From a checkpoint of a small transformer trained on Wikipedia.
Architecture: LayerNorm before each block, untied embeddings.
MLP neurons of a small language model. Each row is named by its layer, matrix (up: input weights) and neuron, and shows model dimensions 149-297. Each number is 128 + 24 x the weight over its row's rms, rounded and kept within 0 to 255. Numbers have three digits each.
A block is one neuron, or neurons of one layer that tend to fire together. After each block is what it responds to, as a language model described it from the Wikipedia text at the highest values.

L10.up99:155140140128109148082084147117138094101127155113113136096137154142115129081082130139138129124159146085147125079109122148105124132121151126145125124144159118146148132118117122113157143111094117169122127132169100100098125137109132116117182105116129144156094059122044142118105136117152123118095096140124156151167167111139138157092139099166087124068132146131109118130144131158132118134142115105092096111147132123093139104076120149138116138166143131099
L10.up155:179114130141120117120120136127142141111133150103142142129151175179124096139134119156131148094142156138116083158140133109121133131125107151122105170122056139199110150118126159127142156056120130150114097146161134150149109092097116107132201117206172116115106112143120123121121144128134145128136148104147122183073135122143084086100140121124100129104122142164106132102132144171131119086113087135110103178113149113098133144093093106131126117130160121140
L10.up186:107162072134113105160121106135146144150124107126117158122163094163122121129146145148124111126198121116124082137162122079107105135174115084114109160110068174132138114135132181132145092148122089120102154135104162139130097141110110123117141115106140126092126155092123122141116129149112125125123153158143129116129150117137139094157128134145135149109141128124161144108105125134103167089144162130129122086138149176083166131116140104112103133130092111154
L10.up299:177128111152152122106151174144122154139094116107136157151135157129100088129136117107094157112078165136134137153109093130133125130094182146146134144077135131131148144122123101109111146100136161160117159109149157087114111153100177165106146113129112133149133094164081152134085131140139087124142120115165150142168135155126139149100140077129109156093122170131122081116130112148122130132142085101131121148157128124138124071147091165121155085108174145152
L10.up372:155111150149140115112140130129126179156111136154140143124117135089180111171150151146142134145062115148128132131134144158136112154138095139123137096128142069137159111112150114147158129094131130144157094182205162125138109151102124176100156131146129125126121130183091158148128097126131140092147152129128108140140103117119131139138118111113150126154143089143114126159149147110141136162131107119108115130105143150153104155080141115102076106136127115103
L10.up495:154130128114079118162141109108124167169147105122120117172119144121116150105138120141128151172172130100104138142124152130130085131127150159133145126103137122157134108128109131168118085135184079072086126132170117104149112106111163125127129166110089096114089106112110134135127129147129137143098124177055123161100133130144111126133134126121134167118090133131135114102100127089157149106139098145164117087159078155152155156148126115139131093146134138149
L10.up596:111154149151149113166169105128140158127108139135135146124138151098137082119127135112107121144099121156144124123161152131180126107116142135135127077137133126091136151102057076107143131098132139125126141141149128114140085117133129121123153129190085117132107156106105109154129131148140132116169160132094134101113124142120064159100140115124133190145088101138156105133115159092180139160147105150132165123131113133115121176165100173156143148123121121179
L10.up663:114133122139155140132076106108143136175135134146131141175124143155153147111100120189148117142117151144140145145107143113104107104129148115132117118151100166120168115082161154124159116123137122082126122137108118117145093130110115079092146100129107076125196109068118117117137126135119112119112156165138137134136120134124103150137129126175103123100065093133153046139062165104161147101117130137145129113159108133116122129123099127148132142130121120135
L10.up703:068143119159090091126124133138180158155159155126096128115158111097152148137137128148142105095113099120183144107121155140146126126124139173152104135146092110147102145099080139160127087124142138135147120132129112131128152102127089093143163158157126156131133137153176201134103168137141145111126112084136110118163141162167136137159127102154124094132145110100113077138106121141140102098141128145124139078152147093135142125147139140109068104116081103124
L10.up839:163150065135132173097105152144145154108146161108144137105151139121150155157099152128143131139196125122137141111145118147139104130126152125182108122134118163124135145113118133073138124106124118116100152140168130110096112167116119166134169118126136137156155145147105152104141118094133142129140112164095153178140149123152103130098120111128126135128183169155124105120091121155170148165130155124115124102103100148086165150156120117107150130139112138064
L10.up844:099136141162100136108089141157155141162117150109130142175118117138144084151123136129120160115084142140116125129127139115115125161115158102124159117162161153129165103113122143113150106114126146122116135148133148097145174163150132136167134168122150147131105096147118148122119139121130138153083102133095146148108113135119089097082076078161140143099118133171112153189114121080156143153106126109138136096160106102161141116107155144101101127125152122135
L10.up1318:131148146135141123102094135142140095134125177098123130119128108167125088105129134102087154097108157154132133159190116094100143131136094126165117131121124119086123143120094098096097193076144085105118122128096129138111126104144156113123158140128124106108093125124128124110141149128113154099132118125145064154154107208104117123103133149133166085124120132085124150157102123142128125119110142153105152115125161118121127133127132107107108135131148148111
L10.up1403:097090147134080097116171150123126135102102151150124140131183132081136135127121119159103151139117131111185163165140120135101100122138124134154136123118112185128144166115148143114152116119133137109081109164157141139137126119143134142128124149157122140140129122157124141111171150141130135102137109151071146109116152135120143141120158158150149141106154131094138143155120131116126097129111125122133121099080133138110143151130108170130151077164112083115
L10.up1517:140143119148117151100150133164108109134130156114177123165127153117139105112135118132107164106170152186139096122126136144154126120106179125161115116129117131150117143108093144108157106132145090172084145150147140089114122099118126083088135121185130144127116087118096138150140140158123135137133134167150129149169115130140106089136127138149128088132093122109075114159094077121150137119140108174127120139155132108114140155100068114121139140156151091127
L10.up1605:164138111121111110145117136122109182177114133125104117138178102121103096109111171153122123126142139142130110122106122114113114130121133135154082128093166095155148107127106128144152133131123122122112145106136148105113138119127142098101143129129148124156146128106099095144157136133107137107160100116160160115148131132129129122113162090097099125123111102120111100161122150127151150121132103137125122141110112075143101133092118130122147100147135126176
L10.up1667:167124107155113153121146136128115196116101115126130148157148139143113096129116129141127119122149111133127128160131094145135136125128142124135134104102099139115154117131127162139111147128132122113123146151141102074153154120153116110123149169136169108159111101164100084160141122161089151092165145122110125174133081131156085082087128153124097115128107113126125083146108114118114142153112159150086134119156175134126178150154167146121128174103151149145
Description: Tokens that end an introductory frame just before a clause's content: final year digits in "In 2013,", plus that, if, said, announced, placed, For example.

L8.up83:152133145176152091099153144139115147136117160094155190126095101131106183102120158152109146145130133115109114156098185141157137125130179150168134109141135128065134092084077153059118132125133132096103097127127117084097139169119149127106124151167121115137148116154108086124160115139127111156126130127098155173133107148145112124139081106148137129122124133088093106171129035105144125117170127119145128103124118127085141115120155139108114112195118136143
L8.up743:124128117128090150068123124107117137180135171183114132115114128143154108172099084139133097132151111120170144132134162156155150111128145123138099129124098108133160145171128148130121145137129130100119121078181141128117132131108146137097096117100153121138130089149124096118118107133121097134106100110133101147137108151144135183137102118126154158128092090071124070119110149139109125140144092176131141142148162083089124145171108144117102123157103155131
L8.up1485:125109098138173156088116115116103118116087133139120132129121063113136123157137170139132148154106152142120184144119122123150107099135109106147128108133106153146124098123139126112139146131140113104118132163123168123169161155154154147138121142106131162158098128094150151127118133168146097104138170133100140127138131160162104144172109108099119095121089102071129144131097135137161121132180092139162134100110135159113118129110135112137115151116147119116
L8.up1760:141175123126115181113118103065073137110108141110169158125104143136127147128160120142149116140134118129129106148119129126150130128107142124086152159154119188146123123127155082079112114167129159102119135152121139134117139163129102103121131127100118118112121160124111135139132171126100118103149150177133109118118168138153090095116098153117098155100119130145112111134112148108169131153149142137120136157111150122170172142117134132120123132142192123100
Description: Final word or digit that closes a time phrase, such as "following year", "weeks later", or the last digit of years like 2019; also idiom endings like "on one hand" and "to some extent".

L8.up720:160137096131122110091137142098087145160105116108127142141150159093118146121100140137128111139105125137104140125128103088152108117144160120122166102099115117106143094123150093150115126114120108127090135099154129114169154093118147107145138139145045128116104101096109119163139109114119151111166123138105122123098131154120138119154120135117141147088109124128122118124090130109115129113157170123110127149139140115111121155150160093122114105119141102088
L8.up1044:149180167128177127112122111160124154179121112086110101061131124131161145138100137138145150115099152143130154107107117133096146108153121138139120106110134144168183113160135148125152143101100103133121132153159176140109121186124114151121125144123143110151094133134085137105111116140119097130151121133105146148156157105143119115123102154148133132089135127168157135177117102111104119090125105111126109117154118114155097100109123145104097149132122151081
L8.up1363:131153141123147121106128131134141106100139183151127136120157094120092177154078124134127153105130104151121133085144159138147156141124122147142118116110180094106127102154147141153108123132110112081120082140096133097127111139095125105106124161129135132141121122104077111101153107083150168157089070094136106192128146124123077085147115123113149119140121103130114091113129109128122100134215142130145154131129187142117119131127113144122126118153114120123
L8.up1693:155121178116137128064124155120152137140124111159137200105139156134136198142074156111111127075181089136147124124123137125119154149145137113101141139108116154158147120154131141130133119115122146160135133109137131115135125144147146119147152116120126079146148125163102145132142097161132119121139119149140146159130140188125122125127116127162169127109115104141101074108081123131116116110148102143134096094143152143110133138128092155116123106137107172109
Description: First words of fixed phrases that set up a following "as" or "that", such as "such" (as), "known" (as), "so" (that); weaker on digits and names in tables.

L10.up50:098173111109129106130151139103082104135126146160120097176102134149142091103127143128136119141131121158105153131171145114144111135121109098161127099152110142195134110107136114137145135124146130145093136143082108110165172094103149107120107129119117186121132138129106096117126124131093160151145136111098104087112097112118152135135122137111140129138125160135140134099125128113137152113110137109138110129091135117109150116146142123176123126075148170142
L10.up440:159139110127109150118219131153097142126168113127094109122145159154133127144116110119134123162142133116111147127134115133127157158135128122128168190120130134130127124145118150124067139086130139124171119182178108138117131134159136100134145112137122164120130111119105155113094106118059142111109137179170118119115145093141091146102103120126127140157113085131138110096157143144118138149141113151154095111111090167167145119147142185140127117088111141172
L10.up465:088069128110148116166159103110147069142144161153117172113117124134144139138167116126133160141100104115116096158112111175132113096150098149091105105120121171134094110097132114135115101102148124123087117101144123088143162125094131135105110152165120146134133109133081147164135158177139156089132096109132107124118143105112168145152117102141130082151163149154118095180107153126135116108145098120110110131131110132114144089093087096123139093112154140110
L10.up499:102116123135169140098126138109113125144140138132144119127107174133119131090141132119196115135110123112077104134152136131151125160088127124062144165103135152118149150079114148114114135153100154150130109140135167152188152123118128136116143129112112111113131129154089163091141192155139099134126124149158108115148104146148128134122169141104165141105143152166105119205111110107125121103157196130178147109121110135145127144139107169103110171137143145071
L10.up502:132103105125148169108108119161119158120126063143176179133134163118129125092129135167153136116141107136158077150079132130117136131113114120146098130137130159101110137116149132101105132123098118145122108114149114084098166142106156153100093148119102090100129117121110086136126113154128117127129135090100132156142116092141117146151134143149167154179150159136169122145124074150116162104135166117197124088107152144117122143141129115131144179141111161104
L10.up646:131126128122141137134121112145126154153124123139100131156137120135120159142102135097121132167123162120127121129119163154133139148150154139161169129092154145098109105107142081123142080100138179125147086133129120160083102096179156107128169142090109126163132119150074118074130126111147143112104135130148171119133120153108139177154082174106124126108098132126165090140163130134100096114160162147111129119164125136133150144115151069112149146129150163101
L10.up652:153168146111157122115124109106090118135144128137172155159152170126151107138117097176097131168121141154112150137102114116098119132132139163120181129127138148120116098129104144096133099073122139120114131173104109137104138150084134115135120153103131147163132136110111162174101163107128126131126126114081115109145121150138101111123101111147121133178162148127125114125110138093089114115111158103147112167110098125119149140164079142142112103112160087123
L10.up734:094127141120147149098129130091146134126094107097126134164103146142136092095111098147103123117091138128150144143109131138111096081111155090124132167132148101162115111132105107057137130116122108125154138118111120123118137134126104082151165116130126173114121137121110152121126120155143126116140114094102103152134159123103179142091116130210144107140117149165120138135152134116070155116171112118136144152153096132124140087145073117117139129130186123129
L10.up782:085142114137169141111127155130118092165125126156120171138107097133126129148132130190122116120145124122111125123136126121182135152166181102109098160146155140138133105136159164074136071080128104150120178146108174160107141182132136161103093108111100127147104114136109136098131106094117080118111112103099170124163131126135094125132167149178148141149145133160143140134093090088135135107128121095145108104122123131152096145165120123101149143149161133137
L10.up786:143113118119161111085136139120123100106137117159088118128139123145181162133128114099141118131132116106143140108098113123159129143116152123142118123128130073145078123124152127139120113119165126155089149144104122137181122135116113102130157117167141115106158157144158128148122134114118138148143134086198106177124121149150108139101107109135138166123194121165139086059113127139114142085107154172146114121120085115143115122153106123098098137160165167104
L10.up1049:101101152162109080118128125125091137116138164167123158159134121165110168158147163158111121151120162073122180125117147093146094135165105096121121142122113130121115086146166175109156138158083150147130152096134140169126122152094112096159099087077141171108117139151117147094142090142129145153106127142133119153123099130155145148115110140084119112152162105174131121148124116061131113128101124158166098128134083104113096130141117138149126144139157083102
L10.up1209:129104149158117149109147113173127081135120099134125127117150162122153099084148147130036144193137132152140149106120142135147123157102125120140118121120135105135115119133099155094137126113156124129143159162172142179168108173133138120155163073141118141101119135099109095173130125104128110125110172107150078130173139113099106182108144181110145156101135129110112100138134105115143134126114124109112134132146132144153129130144112148150131121121165166110
L10.up1451:077124118111186110140092124128124104148115141141123139138160107115177142163125155132170096103132126108116121167126147121132133160143121143141156146120126093144113113111131128152108084083140150174123122160126135132137131141128122143111185123123124140135166135161100169113121073160145126167101172105136109158118151121103132117100145140102117130140159144075136099070101127108142144122103166152140143124155110124110119114129119135155074194152143126128
L10.up1468:129112164121137129141113131128073089100109150154131163149122114167104140113159155163134165138158135092108111135128120142107129100148117099158150150162134119111141119077089149119131088120121117178159125151148184094134099140158090124097143051127142159104140096172163114133112087150126113076114134119110121142121194153106152130098128135131130176126107177102146123126190132096116137134142130116130122142134171130123127134168144131146133140137154112097
L10.up1657:141122113106132127098134153171078141138110118142124112081138129135200099090116121161162193148131140132115138134100140114160120123126120105162096085109129109084102127119116122112122139070076129098086119161135123150119144135136075112135117098102141166100120112117152124126100126075125120107162138141157138118049141117137128121123127071163130121135157125173139122097121147159137140103131167166096101150128148099125136143145158106114104153114123143107
L10.up1714:154103143143127125083101096137133112139132089148109078145156116144100125161157105132117119114148107130137181114115149098136150153118139096148165097168146123168102118115123109121168144139120123126144123181144119149095076095109109125113122120123124152141128091162125137138129120134142130138135111124145105125121121149114136103102154168154123081157166141125155088142133117111158147131113093154122138089163129134130137091146167168164100124123121095179
Description: Mostly "such" right after a plural noun that opens a list of examples ("species such as", "rivers such as"); also first capital-letter pieces of names like J, C, S.

L3.up1563:099118115108104158082142111150126149147178123123149128130115155090154115152109140106139160084144120127126095128164156125137135116160152154153111070115127143152143145123119133156066128067107129093135110140150160136125125112109172150155143113153132104149106139113147094095119111157132152131122128113141104122101111137160113131145088148114127149090098115161151146131107116157139175104149158192132142133130143133165194189099102150150125133116141121129
Description: Commas closing a sentence-opening phrase or clause before the main subject, as in "During the war," "However," "In 2004," "After he joined the firm,".

L3.up91:097098140111097147080127107152109132163155153141080105163117159084108077141146146160131156114104155109121123110128107125152079188159133127160137132172126133091153113161087168135135152074129117149116126114108149150173139125132134153118090124130129143109173159134127131140113110102109148159139122142096122106104135136160099130120114116126129096133137145129117105078121128096127113126127133140154106120138112132103112162143162149118080118164110161099
Description: Determiners and quantifiers that open an example list or quantity phrase, mainly "such" before "as"/"an", also other, more, several, those.